From a checkpoint of a small transformer trained on Wikipedia.
Size: 15 layers, width 256, 4 heads of 64, MLP 1024 tanh GELU, vocabulary 8192.
Architecture: LayerNorm before each block, biases, tied embeddings.
Training: a variant of Muon for these matrices, 903M tokens, 13773 steps.
MLP neurons of a small language model. Each row is named by its layer, matrix (down: output weights) and neuron, and shows model dimensions 0-127. Each number is 500 + 40 x the weight over its row's rms, rounded and kept within 0 to 999. Numbers have three digits each.
A block is one neuron, or neurons of one layer that tend to fire together. After each block is what it responds to, as a language model described it from the Wikipedia text at the highest values.

L5.down21:433497483585489498492517452468502525510457509481523533513481485534539507557441498518431517557551507589488517470466443518464509593522538496500574480465505501487450476515445389434534507447479399458486391489496448536537522458504441515538425517480510545492509535506474514509520561460526517477499445391413556509472464502526481487523455548542496461453525474505488416497480613503477479480510
L5.down147:488423482472575524503502544551472520477515460519490537444508557555527485547561554502608556491523465513545483496531581451505465428518517464487553508549542503466509463483533517506563491449546467493514565526458497425523540518497412510532534513463524506494490528501490426551494506488471503444514523445565496520466508520561496417549474549492580481416430474517514475527465527603517467495507
L5.down388:444519441500487497486514431502504546498391528535447544417445467502447471483545485552534549522519462486501532530507443538443517483500435515462539510470572465520556442579540519452513447507469506497498534485455505517495506478469581502453497509506500490493484516524558483488537643536466416530498524435565487526463496473515510467489461547535480481593499453499518527581533543471462519505539
L5.down391:468479481462511505442501518502450545516539472521540537473492551549508463475460510585455555477501487505456434547557540486544530539499506526471488503536434509447503582573509521520520504483511590488572479463544413524519496498444508580484485552435418434515515477491461389451470502486530504500441468530463482544481522484467505470471518497567524514439534533521489457547551625514547542548461
L5.down656:431515466521429515479511524520487455441445573599512477515453469481509498556476544515488514480512521496483535517475478564519414541461546470474472522549485448507495485487502515525523411520502533487550499535531467540450518438553472529470535531546461464475514423526421516456560539441541521539499436442514545475502521557498443559486472496502432499500520540509550577524468468503530428465561
L5.down674:605500494537469513498470449398508535485488511507519478485449519501481498432530447525544501517501552524433438531479478506515489429523519527456520480515535512554509492520478553522497460521481476404564534445532533502541479501475511569496522514476560479484504472480495531391445533462494428561471506570511512491610497555450534498474596473477511434570504512500546592518506484497480520419497
L5.down764:503495465478516537481482562537486481460438521418444506494452582524570560594550555445444486510519450528464487426445517591481393496448488571492538518515467496539472494512587552499493459524454471437533490545548499444516414489504491492554540521520491484437531512546422593453547448481533521530483465542468487505420509503469493500534472470484561479506497477460499475559572515506475450482516
L5.down1011:553444501518528554507581533436445526464430524474558484449503479444448489464512452492536469453485562507486443485514512529450550465443443531500523511499557458553475486518529495503541457483488513485447458444522493547546571520522590509543518557498458483507489467492361523486536474488609473511501499497521496421511469541504461532500481440545505481484509499481520539542479534528578489512509
Description: Verb and adverb endings

L10.down1010:471520429475500463478535519484524498522483433501492446481552417523433410524475456475568534471535500487525517436566517485495546451466472644565504507577477458495513482494518510520526523528528569542454508432498509523560457534448528532506499511527480425519519511496474522467505431521518405567471556432490582475483543574482580530534512456542538561535510467569557540508437465508461445478520
Description: Plural noun endings

L10.down883:552489514533589452543470469499530477498528449420443411490557524466442514504523499491507489523548543473466399419513401507493458524457541442482515449492514455480598448537489535542514478462518527494522463542446489543483512441482464480587517586548541516540583496532447473471461438538543479493463497489540468480472470497507534550558506474524550500498467454521514469473563546486489402456515
Description: Ordinal suffixes and rank words

L5.down179:504541478510500473545487518446524429456472481494498512495578454451512402518469454478461576521453479545501510513485465540476536553459510479498525500421588546431435542508519509476572489511511517504510544477554478499452525475465556458465504475478537441475482502610516518513490407553489481455540493559504515547441509475553478543445519483504552484482510436541481453501466623549515566465458
L5.down340:543488447505525458465455513514532418496468564470473490443533469471551424526453492545539556424485456576439507529596499509518500522493538532571503497466464499451427519498431453506517527541498506503491505450485572487461514455449471491530451463571450495580538462552540454545503485485540465489540466555585497570486455495471557514664477524480535507466474479540534543464432528546469500470509
L5.down360:388576532495491553556531515478495469463520501484573524535472526520513475495470530576482469502494512558441495486531471486502487523496496499500496502527521527470499468472515482475465418516462492422433507566528571455493497509572512542519482540465499517458429509530455462503547422509481457518519508543518513479443516462504429536546542583493462477408551575512447506493490457482548454516589
L5.down455:501559495490480511484560472487477523552409490474547521447526545533510517485484420553519463493512533528483433516540504496515460530433555571491466450487485609499387466532445440461479501439507545502563473452548515471425451472479575516492528475508402467474594499458610561468529460544533489551512541466532519460537511507535479563488516587526426497484504501548488468473536463504479498571490
L5.down530:522451549462531542536482483547536521455490411527562503488439452535528523489561480523530532539537514556525447488514546459515533562538493515459505488527453478563550495526470499476509442472488432486495431469460545486575479507508477478479482448444472547500557531395481430525515450529463514500564498538487518509550526487503557488474575519499490440471446493461589493504470485520496531463469
L5.down560:519510430473465490433565591544577609503557547551474415456444532468587473493500507507495495447452429496542434500574507484524447479535551522550551481547559491442475478525537487526534501544512443504460562508517470499465474504458476468425505484449554462474495474403415522516446527491508510425546510504466425557518502531454518497518440439497538505553423500472524480468526491511529471508515
L5.down617:491525524549453483455464535481449480522492535531516519523548553532462451510489541484495507586541532512486491520537464462526460474444512542512482468531578527484481529521451528436476479411475517483505525522523472528489481486462526510471452510462498529410544436512550494460485437537455502547454485502441496462491588558486436479514539499422476493436487520603475492550505516396513448493507
L5.down738:519511499437481462498395492559494430541451467565496449548544540530493492574501527426464428525501451463506521488440461497477523516531522520483478429553543476505458567476457509416554485514467596605483516545502491444474502534504434436597515509454457518459456483463469503484456435568528491512470503524463535486484505516498498504493509584535468562545491540389510471507542483534489538547466
Description: Word-final suffix pieces

L10.down260:489434469536537480530513528509558554514418447559543485569472471551513547495519549526534459476518454468538534482489452429507481512469471467484525489478518431585548465506448575516409534510531451448459500428501556513553491513460586508540470559445491464528592494443499519537515487441529484548505437477478534511490504487512552512504473556472567515512447492512496482521461441462515571522525
Description: Wikipedia layout tokens

L5.down35:550521534448464528544477537457527468580481446463459458457440496545465557428593386561511510538459405489550537483521474495538545552472464525448536497569460481472474501535514486459528588553511464505535528469506429489472473550511496490501577514455497440514536508413493466504451501536510462485502505526512596494546517514482486470441489525588498501432542485493499549431463469519482571526530
L5.down42:475529509514456533448469505579501467511502492507501448545519456470513607457491478531522456522538459540512530513441552511550493512515473548494503520496468532510581513464442535477475482568529481442483582496485471488473484509471556521454521495443524479510491521470571455562489491582470446493499515466501490448521503499500431512511508488514448467513517515555503495502441525528506475444538
L5.down335:517468498492601550480466604519499531433475513560529436531503468527542477514494521511491454543550532484527461504470488510487556422480518463559482482520523482478519514512463484482422445500556548492498452425469555458513510521406441543487424510506480519532545482484567454513512537531462562491542528558578575502567450458509499483433477443513453519438530561538575471489411503485499511505520
L5.down387:545518449500529503530516516616439411577482458471495463485504546446544530511511488514428544464446481461523502372539546549531529475510526484511524520527472534498476495516454433511470441452491462515449540552470457557499534441451521510498526413487467528524470461516476515456533549517565525487510538488477535460565547463468559518538467548536422484536502463512527564460427477470508422506483
L5.down439:504533549489475508519484405472531490553465505529539506521542495514490498476560475440474464491504504545449543503491502540488550529477552510505458498480384525483591501444500404509525446518487491480505523537460472491475479541457487522609480478520480480524504512540516455498443440493454483521469506477530475472520509394534478525525511470518491491489532403471510436476471522400474460555468
L5.down447:486538581459487428555456526532519517559501522567455495510470500492519555480483435487491452543474531509534515578484521422551538474470507496510544442451462436502494480465564444532518527533479415528544548479465500464465527465544485520591469504528552437508498496451493455529534475500540579483471500520465477565545504558502521474532470575475476526426562539479499453494500473477497500470391
L5.down808:427436505541557563504494483456462538465477473485474499516515521411456527475512456475489490453444513457539494532586500372544545505499452450448523485453492477498536507456596445496500533542501457498490589475463421564527514554464546529501460443461447473457489445536529468525539527499537416495518525474568532499507487493508460488491502574460438541493493559531498566501503521485483513468543
L5.down1023:527461523495462535492540432502490538512503535476476521507546561466506495504482580525455433433531468469536496542548518471482490541525531525522589479485465561443493482447490517581530456521459524488504427503500504460496564421512512575490571471475469481510517450499458484509432479453431499545478500540435469486461473468425492502546486533536513494470506464481499473509431494557515470461516
Description: Section break after lists

L3.down93:512505465564492497477460442531474557548563545495459497488529500500475563507533539538502499527501581536481492532462425504506477551640480581493535533501494557474522499406544556498484523549464443519512567445488457497454496496475487510523480437473479541499568434478490455424526496465481438427489478449470486485530561520536542482520509541495488564526493470463422557525460462493502519536538
L3.down297:532478526535507476524572515525554569517470506526482484506507414552429545456494487442486460470522515414550516501487489451540565548484482425515496494483484529543546487493522545491467422497463492534453513465542402479503510522464458488508480519475417510431432483480458465480499517521433539472540485543461553544493490492530409527369566451545502511522491531544483447542601449517478551562387
L3.down347:495500529478457445522494520502572555484532525544431507534526475527457562421496524463435571555539525539431507529469576490484515421483549454525458458538537442526486536515466585590488545496525509460564554475472489389385484539521523446560501488538467538496513490487545468515455447512501482548559575530578513509522472506470570508478546486503584479461513488405481467535471568532435501497487
L3.down371:525448537474530599445485513515533535489508575510498484457501385436439479484539530490457471428528404521508541528473487561506462440524458492562507470544439499553490523567480476420551461508510604491522581489470531529486544423484469454490531454503498430484533526558482502589513496553425546500449491522525489536470462484433492474485489545480535543507504456475499458515496475539441511428493
L3.down407:517571584458511491521496449520561488506489529442496480580461528551519452485518553491563462493532522547440521476511556531452451535553421568442534446455451437515424455487503531387497453476474473537497510434496519533509494510467564516463508536496549431506475485543531482421532453564491537509477598503491517586464484500563419569490497537490491470523488535498577554508536489503514538508485
L3.down680:525513524476487451468511491492555468445517487498505500487429482497546439546498546534513484523418501503519487544505555527435480493482485510442528528481463455544483518492508490517475540496459514436439535468491528533535504452537431490497500483520495446484404558502425467499553483404464543494502563558567416561524516520472501517459439449478504523456501534509614517514501566490551573541549
L3.down685:506445471520499524545515473562569555500525547491504526490533491491516480596462544551569434560502534470527467611481500539444523485451520418512564475500524411498457500411528463529552428517521523498404510496526461549559542447517463537580495484452449501483485482544508551489483581502454503526507504533524534462496515495558474518509518481530502527511498514501540497542500387540504508499479
L3.down866:517480556517468501553522464472520497622555516474493477518539541577545461485574488547559472442552474478492461527513489513514449539542565479465458493496415508556507502507425517494452466402424496573485471508564458527551450471547519478467506385518500524472477523533513535493436517406457512483537468528495510507454477500511461484500541494514484578533559514563469477526471516501521482455483
Description: Word after year numbers

L3.down81:482504496508485457522530546515501460517443499522529480518473484507518376444537460520524504510520464500627488470455557489566624435530422487515523487578468485464510548485543538472462454419527541501494447461431507495508420529505488457463476579488545504491467420481504477506526483571471464497503508468444508502527474520444547493499467537481488409552529482466470533532508526479511482512545
L3.down256:500516466451460484518485480542493473545517533437510569490549520507535555494499488522458532531470486517551555520459484544590544501459454452467490471470482523540510496483499481501514483446511471563542533445564485569511529452510415470494504515468509561505548559426519495462530438465423534483560472527501529524589444495474456381535450560477469462553560514502436459539471507483519537573493
L3.down503:520479492506535505459435532445442535477511525504552494566492597406506450495545516503492499443495541484504459552420507441522530498536465425502548500479504530494537540508564493449430540540540476493485509484493475517466502522532544538483548527472506562514487492531457507544579481505463519530518507443515518540551475517515438453491547490528471500418442468539525536476486538452552511451512
L3.down768:418518461485483509566450465541458505463493505526517468552527544527550581506575531481492464507538565477516547501517450579541538547521539431505468491478454495480476483445507527538547513435506582542492529550511502438499559457476479462493471448539502485542492419531532563465567448443547441571536540449465559474514600507440532476484494527471414477483544512493499527496534488476464588572487
L3.down803:490443562458499501456523543573513527475514462481509493472585481521548482511477518495553471424513516510431512525499537519484533504465516403563521536531457613448495485451536534520503486523539540486496509506478531463508480525504552528498455600473531533489447532479556520508528509545486461421519557535504485531498495529549526431560447437453466474458542519455463486497498527461552565427484
L3.down807:508508481465521446438511456451549537453484590547530455469560483515538521502513506440492511485454460540526559423438502479506517487531477558512481515481427483511487577492573548424558539508550528489549554542496494466527497494531545482490493559454436476510499491545505541540501469545487431466531469450492508537464421449508485546496523564471456504475489463555502465436474551530492544502537
L3.down856:461545559504531496437479498541476529555484497551474538509491508535568481509527477499576538488429514457477445481505500520541551453426510475481470502434518398531474542520484536542540434569484463505494499493411521520452475520534455546551492563471530438419446478492507462592471561508539511425500525425469498573450564490523470419494428421539510472552539446522461455486479519490548528511550
L3.down992:556518497487459463485389434501486491499565531513486482511531449541523497442454507586501466494537450445539433514474554469545456510544481476466464567506444521564521517488412537575526507463510542417527471536560472541606450463478523462472440516536570455503538513482484476586504442546494459419524438467439457455522461587438480556544534424501519562477485442532506532496540468518478436432468
Description: Infobox block boundaries

L10.down715:503480545613438499523512448504537515538466579504543495538549496447443456419517512517504488493505435591508530502481510508540473465562503488495467462543498516511524502482535426536496457452506458494490418570481440632486522478426490444495463432478556475482530443479500503459504525542485570458455491541525509497487482502453477495534533542522470541440495476528555484541534479472531510492477
Description: Verb awaiting its object

L10.down910:532558456500520413496447560423424518405509526546563516477461479492420494528466503440569493564587515458478577502531548526479474474503479435602466562527541523465528477466497456537439481545437547544482466463460435484517536524455492487487474420514482495459513424525512464525487525505549541557465533549512540443492471497479524519475491504524476537569490506492517491440569540482481517527574
Description: Subject–verb adverbs, misc

L3.down230:490467508494549489498431536495550443469494503510481468535441501514465504418561525474554538503570438520513491460544532529427488533432504480426514481534371549488545508469549440520464474516468543533525481513471497469501574530548427433529517431445480458531511474506506464550490539457528495465476530543455562542514454526445462460528456516501459440553520480468464501461519434495490553490500
L3.down240:416535493485498451485454464490543540447463498527411537557488457522490541542498509499406508538480509514482527579487513523542514481425517490457504424410528537546526456557474492473467517413482452570520595464396469495484504421492449528468541498531522509509519422547541528490535531515496540479479546529498565552498453515526570545565511535452515474500520540508507476550515486412520471571511
L3.down261:535469503476536457566509485510532475451560458520484514431470504467469452491578464535427489440617463483528527479475528537453534549505508480467504486491539570468493518444511470541474543467444488460514504515478480526465393501551644458415462523542558501469469575529531506594520552531484410495494454487406507475459497531474447457531526487488481482438489520490503528452473519441569525499542
L3.down559:461514496438541477553495552501485480522476494614535510520522517439522524512482491477488537459516472507488493462467500496535549473455497449494486461436523473444472505513494446494485494607453466524499542485429436506432488458481488519513521497544522554442491520472544514570501524509529507453587488522516555537558514483527556530439457512471435448459568545485558521485534465485433508521515
L3.down658:504470459513527484474433502516557519434500541505535523536527514525480563435418477428516540441575483520491455571460451515497490471384491567476480429525501501493496524503512531502446517487511491514481507475516433500559531498459432600546511529475480509508483443481562470521473518543483539567497485451501482460484483524552518533518522544516479532489486507534530529456507538556466491469495
L3.down767:535485484537511478432511498554497541551484462493527566573529537499433434463496473492615541568462532533465494486519439533464485503448418500419470514473543520503527470522419503526568475489507508501534509588504500501485503518476506489509445543561495528452468481508492549527486500493507465561519543494498488575487483549492513541563592450490537497441504585446484470532500503431483452549531
L3.down779:543548558533508485549508435517561489568479446542520516461541446492470499523535460495457534503539522506499542553510452502461546460485509513547493448534478503424483540580465576473569502473528472485476467520534431535513461477467497448420497528494503421491511543513475542521496502517556479498542537497454493500547441525533476534435441435511521528457502549470435462574515493541564577468485
L3.down789:509542439480528415422513524438527461473487517539539459491526488548509521529462486515433552518580528544468557535520482544498464404470567466545487474503547513436515534445501581489448440450485524503502509579560438481481476452461451464437514512500523489477514512483402489500517499498454512538467388469546483479472459478556501448451512530557478584475496455531565460509461447500504587489521
Description: Restrictive/ordinal adverbs

L3.down229:480476546442576561527476529511515434518469473533508532446554458424454430504477475417463525497477464492514581509478476541484491493473489540520503527514455551480466525521507457447442499510529480576483492469428548528558571527478512552531446508520394493496491528505520581500534514441463487537442507526459512460506560517480530517589396518447502518525485522517447551588529596430445497522525
L3.down388:508495524501408551508528525500453468473519504473530515544531478495512581580553491490531537417482531486434455501540517483387579480470494448561478498515478548504503464501506454488511527383507430537501514526472470502460471511503424484500518474548492533496537530496500462560550569518495561512527498488559532429474511554554506522511509527446501558424563452501532468515543496438578542577512
L3.down434:504479470464495519505576423510485535495442547492489573534560473478495538500442552533504564470492444547503488543477470479474519451520447569566539518517459518475481486450583478523555600489474514489473517441527463514487520536526421403508508453496498474584521517477492515535506475507521489493493502450503498406547615504498436516527519526486416503479517464547492478496542521385474494472412
L3.down539:499461524537515501514515540517494562530469488472518483485409550554511501558502430544489499443462520621408474548531398514522470514484568486495564489467511465559457530518527486443529533464477523512528447477523536517457502491489571454517534507473527544526447498570557485525531530561545543453480491467429457490507452541515558536442466513523509554479487551494524456496438528496489607432544
L3.down650:464473495453455465480501502471550500487469533539480528505508488453559444546463566476517494518536447472495572437509466499529530492511581427462498522553483521457482509533469459503441452542486527614526544541410536469444487446445605470454493492504531541522488494488527466499510511529529561465472514470492513531540517633443471479443534579587511493521486489510517538485430501510466442526475
L3.down731:460473541444501527496554462456536449465466532527510531465513484533528567517527513531546482481498496401516514501442474555510485510554560486563510518495573528513458492466480441425531574475511528544536457483447523558465457543469439493460494570485463452514470537515540453497440567420517495548495472526504518536491450544499477532575506551367479542534470477497479549506538503458517468473497
L3.down808:517549520381512504488500507389508508473500534506539421523559518460488499578445495474470530472491486460461471553458513484534442497482559534454462560446546468487509474601520549508487488539510451488513547541477522489540417520484519447496567534459539524524502495460446550502460530522566563534524512447511507584615507505530485494486466477506500545504522519524524495491440568513501577420517
L3.down956:482481496462498443471447408545550444498521488449426552503499455558543488474521547546518458508562366506445560489505504483497473425467477498569501430477522527522474571520477514447459448439516439496535510549511502524478554495511481510464457522533408583460566596470497547537484505528508487506527494498553562469431486451515566544533399513524549512533464529491512534442446451477509561575531
Description: Word-completing suffixes, complement words

L3.down70:487437441475478484520534484485521469445542466498432479485495474565496541512523472498458539573514600506475546465574565509446510511472466461405466481513521542547494484547469530485531589507453500498513482531535478530453512532464456483563496476433558504490501466506466517503468447499541517432508405509525579513417579448407469475539491515502431414446468436515487529566525522427514464543497
L3.down239:485489416463502430448423492454567512484555514568500462481497491545477493466475488543550502515467504546485496494540521514421562518530490458461536479497450514405555420477460426525436557539539476453503469527532479491449444462507517538544480469465577442419476526472524487455461488495441524502474550530525484471496441485445503552535522483595516490547563384519463513505530481497515472596510
L3.down274:517567516472478429497464556469483470510468538557432394527484426478550456561457531502471475487557501523505468538505496515531515530476505474541409463456583452481520511538458580453450543457525526516423459475474604483531544507446537467573477533445474558445539491461538477528492482502476581510480492513501487534499579456518522424551525482599538468505439486524526461555488483570495478484524
L3.down276:528478494459509515510451542474477413524543536509507537558479529453451512530519544521534523483493547534540519503450496470457513486571512513496448457465438525513549524526474513440479405514445458509455510527456487499518532488502469551590503502474466541494480459483484490497563554506488442506497494497505531536482558508468440423514567611489558498473495410482511474456495485516512444582496
L3.down377:576550501493427493474509477499494411500497515485477482431526522452465476494449546485551510472467572524471563513527560530455481417513532490483510459567463518471409483498486511508437498538506479455515473571529532467579534540498505408460417570517528505560542483505462504530501509514527552478464528440452512486499449556525490530523445456497485488509469581574543496552554436443450460484513
L3.down548:519518567451462491481526556531447529476500436478440488484441483476527469448462508580529534436523513524508526552593480486517514481496491537502535529472491502465577514457444490498519521567516537521460516521557507472547471529488572479530515478565479525455549514476487502459544435417472516409505444477417542503470509448521492550572528514470479455464499488462474508443511432467442492463500
L3.down682:477525435571489583509525515513502517456531529436540471588551544504508504429452444591513523452546533481459463462446458524425496496550518513526510532550475517438528480524467524501485420440497491505426408508504462478511530477429488434560535477450524458501562423496463449417533511492510504465467521504440484508460505504510542587529423470500487492534538471431597521529493477491558510493546
L3.down763:520479481523545552503501499467578470502445561485567459465526475597431459537465515493451518386518452499524487522497466498511503497481549535548476542526613433541502566456504525522512528546513469469420497515460491473488481554480461511499558525498582522468457571532491509485510515445553536545456466499556495455512490577552544508480537523487470513472516491550480550488503552494444592462557
Description: Word-final noun suffixes

L5.down129:540567605482423516490490507583483507447483452527497554495484517443463500480473502578539416475483504575535489485522498500459461500534478514430481460469527528495495495510469466606465519524462533480498462439503500523534537491511497497522426489491461425530497510459480555530534551495496472502524446527458450457540493560478519519520466470528452447525487515551473474494517456471533495526419
L5.down199:503453507546492520449485462500511412503513484526533507485558589521520484502500549469443571505568456544483496483510459515461486515504463517438469475517552529480474480525410473508489496511469505510460512365492557452411530597490463507494487470514518523486468424510483556519531477535493530436584548499474459565514547561512476551526500509503488458429519456458538521530531473571594475538579
L5.down200:445497521508571485493567513507543476486463591549478506566534559496428462536508475494546549471491507487437472557550486462504494476454478540479485427485489487490489478522512497544526428473468524497516501472404475538495522448486437543422506524500510525439470470500435439501591512474470482488494457501580491552475523480388516457500451540514469441554583522503534564495538515592522532538477
L5.down227:506475543473505445492461532509479489549494510489439536507511514496509497532525515482527441577483535492460516551543466501479497543528492482523553523384496388483509528437424528474511558509465532517518596453491446415481483496474496547569496549482505476471503577506505466504526534503495454537522523450556489589507507555542509551463481469526558479490462508462506529491468524505494559486487
L5.down489:523554604528512501390502485450459514488488506511465485514489508451548489517449551576550478557500509440461536426549483444526449398502483549527549512434445501485456508475493453483512584487494515567543509481535501443551511460511495524460522507489461431482534449450561501511480522547525505495508487518526419517494507552512514525567542525562548477506511506460478492536529461494509540477505
L5.down492:484541437533532553526447517468498497460576419525403430487502499498534451511485546541510476549427590509488489507415602555534493509517533552597484540487529510520481505425469458490564551438504543487530530475569497553495562468564422478447501478503501445471453474457473514403484538483546481496498510486575503425587448420462455542499513510445498505518499532544517474481520503539490451540467
L5.down659:495487477498463528528572539466447472476524532501483477432519452596499514547525548479570490494548541485510523497457447486481509475547543501504510513527506524491556466463443497539521434531618462545434473563472573455494489496446487497479502485502490468515529475520482431508512486400521586546512472519442486506471529478507490528545512561507585559467452487498473460421485558561482444613544
L5.down872:546504520564498480487543518529564500555428505507524497510492524533496534470469529483500466463519400483471550494532483546472437460500536463530454446518451596466500534516410429535469462550502460503473486434584471548435544493470499427491491514524548462546535467532493595531532466475501563513553455492415486489470501542443555538462513492587473563447584540481534494536514487539504535451503
Description: Split-off inflectional endings

L5.down139:480548485432517464469469466466510497489455503492460473518557474459439450528519526451494411487470570561493552464501508482502531474492519502560573516474466459478425545519551564517494518462508565560497508524439502527454520477472493533466473442468551569498483487546515406491550489502561568501534581482459515483462554536570458455512527532509528467440501517458506457474541527528566446485541
L5.down260:571509532447451483481525506497542523562498566519514517416500530476514471564435459491545446552517494481559525555479643532544542507526535464483544428529522464541468521490494503496540517472502558478481509542497451492497399465425497460529516468495470460540504532517559450483519510478486536546439543497464467415509490449517567485418526479476499567509512604521502430504436405540500530502471
L5.down435:432492505540443499506524476513467569488429536553595530507481611472493500448491450542452501438561491602487461508523479428458495523504472487496531490503476532536512525503571497531432400505538468531474463504537521468456496498540498474506493476548499446518519452488594548496515502490584571565522465478492577475458529423502505606530472464436493558516450471560480475528477528541503450541516
L5.down468:583496500483527509465530480507509556520506436499550506471437492488526458495432521476517570500495489506516442461526547486465481455527416569492526470472527419498443481585525476469433568521537485535494480499517538501503520589467523450491464490484510466467555503546509555560457501488540539465465448472492429499510501413498453565442517427468487483430456463467512502538500481504470547445513
L5.down759:483487456515550548549532490542534479531632534479471496511479459546524511475449415525523509468509534470513548509464486545479542524504519547483477474602453502542457479469491466597550496503445523502461595503544468514466472451493480493483512411480471474387473502524500473450504459513500520476498536557496574526472494506518512524460515525450525515599543448522483496504504532563554496509497
L5.down856:513504521553442432511534479464516572477484505483533429474511506477444427527501474567521504538573471456514384507541534480527505469566507579538481457477491506489596458491487489520420513520509479523533451461524422559535512523542554456503552380547490558548534519531536524495555447503469515495535430552443518456440456450479527453517525495461460529478518555562505458433480447494447522454495
L5.down955:488499457458481530475494517486510469493479479474522447506476485579441475561558520475562608489550505558478485501445460507499486562511562506520481466552457556537548496549446554446536500502497489524453545523469533550494499503538530466490479527529523551503442508515527523522536520445499477592453468509497507446464481497538546490453567470479435424456588519474502514524480479534496490466479
L5.down1008:441426504500471448528467493466542560506501533490536558496502517452531555532506508502483441510498405533477470550540453582523453463421509465467515581480474515481467465525491619451473470488486496508389547466434547547483507542553526481488510511553537542541535543484498558477468463517494564532539459478473466474575508511568527525544432501525456470505531524444447524503511494554444453511497
Description: Ordinal suffixes and naming cues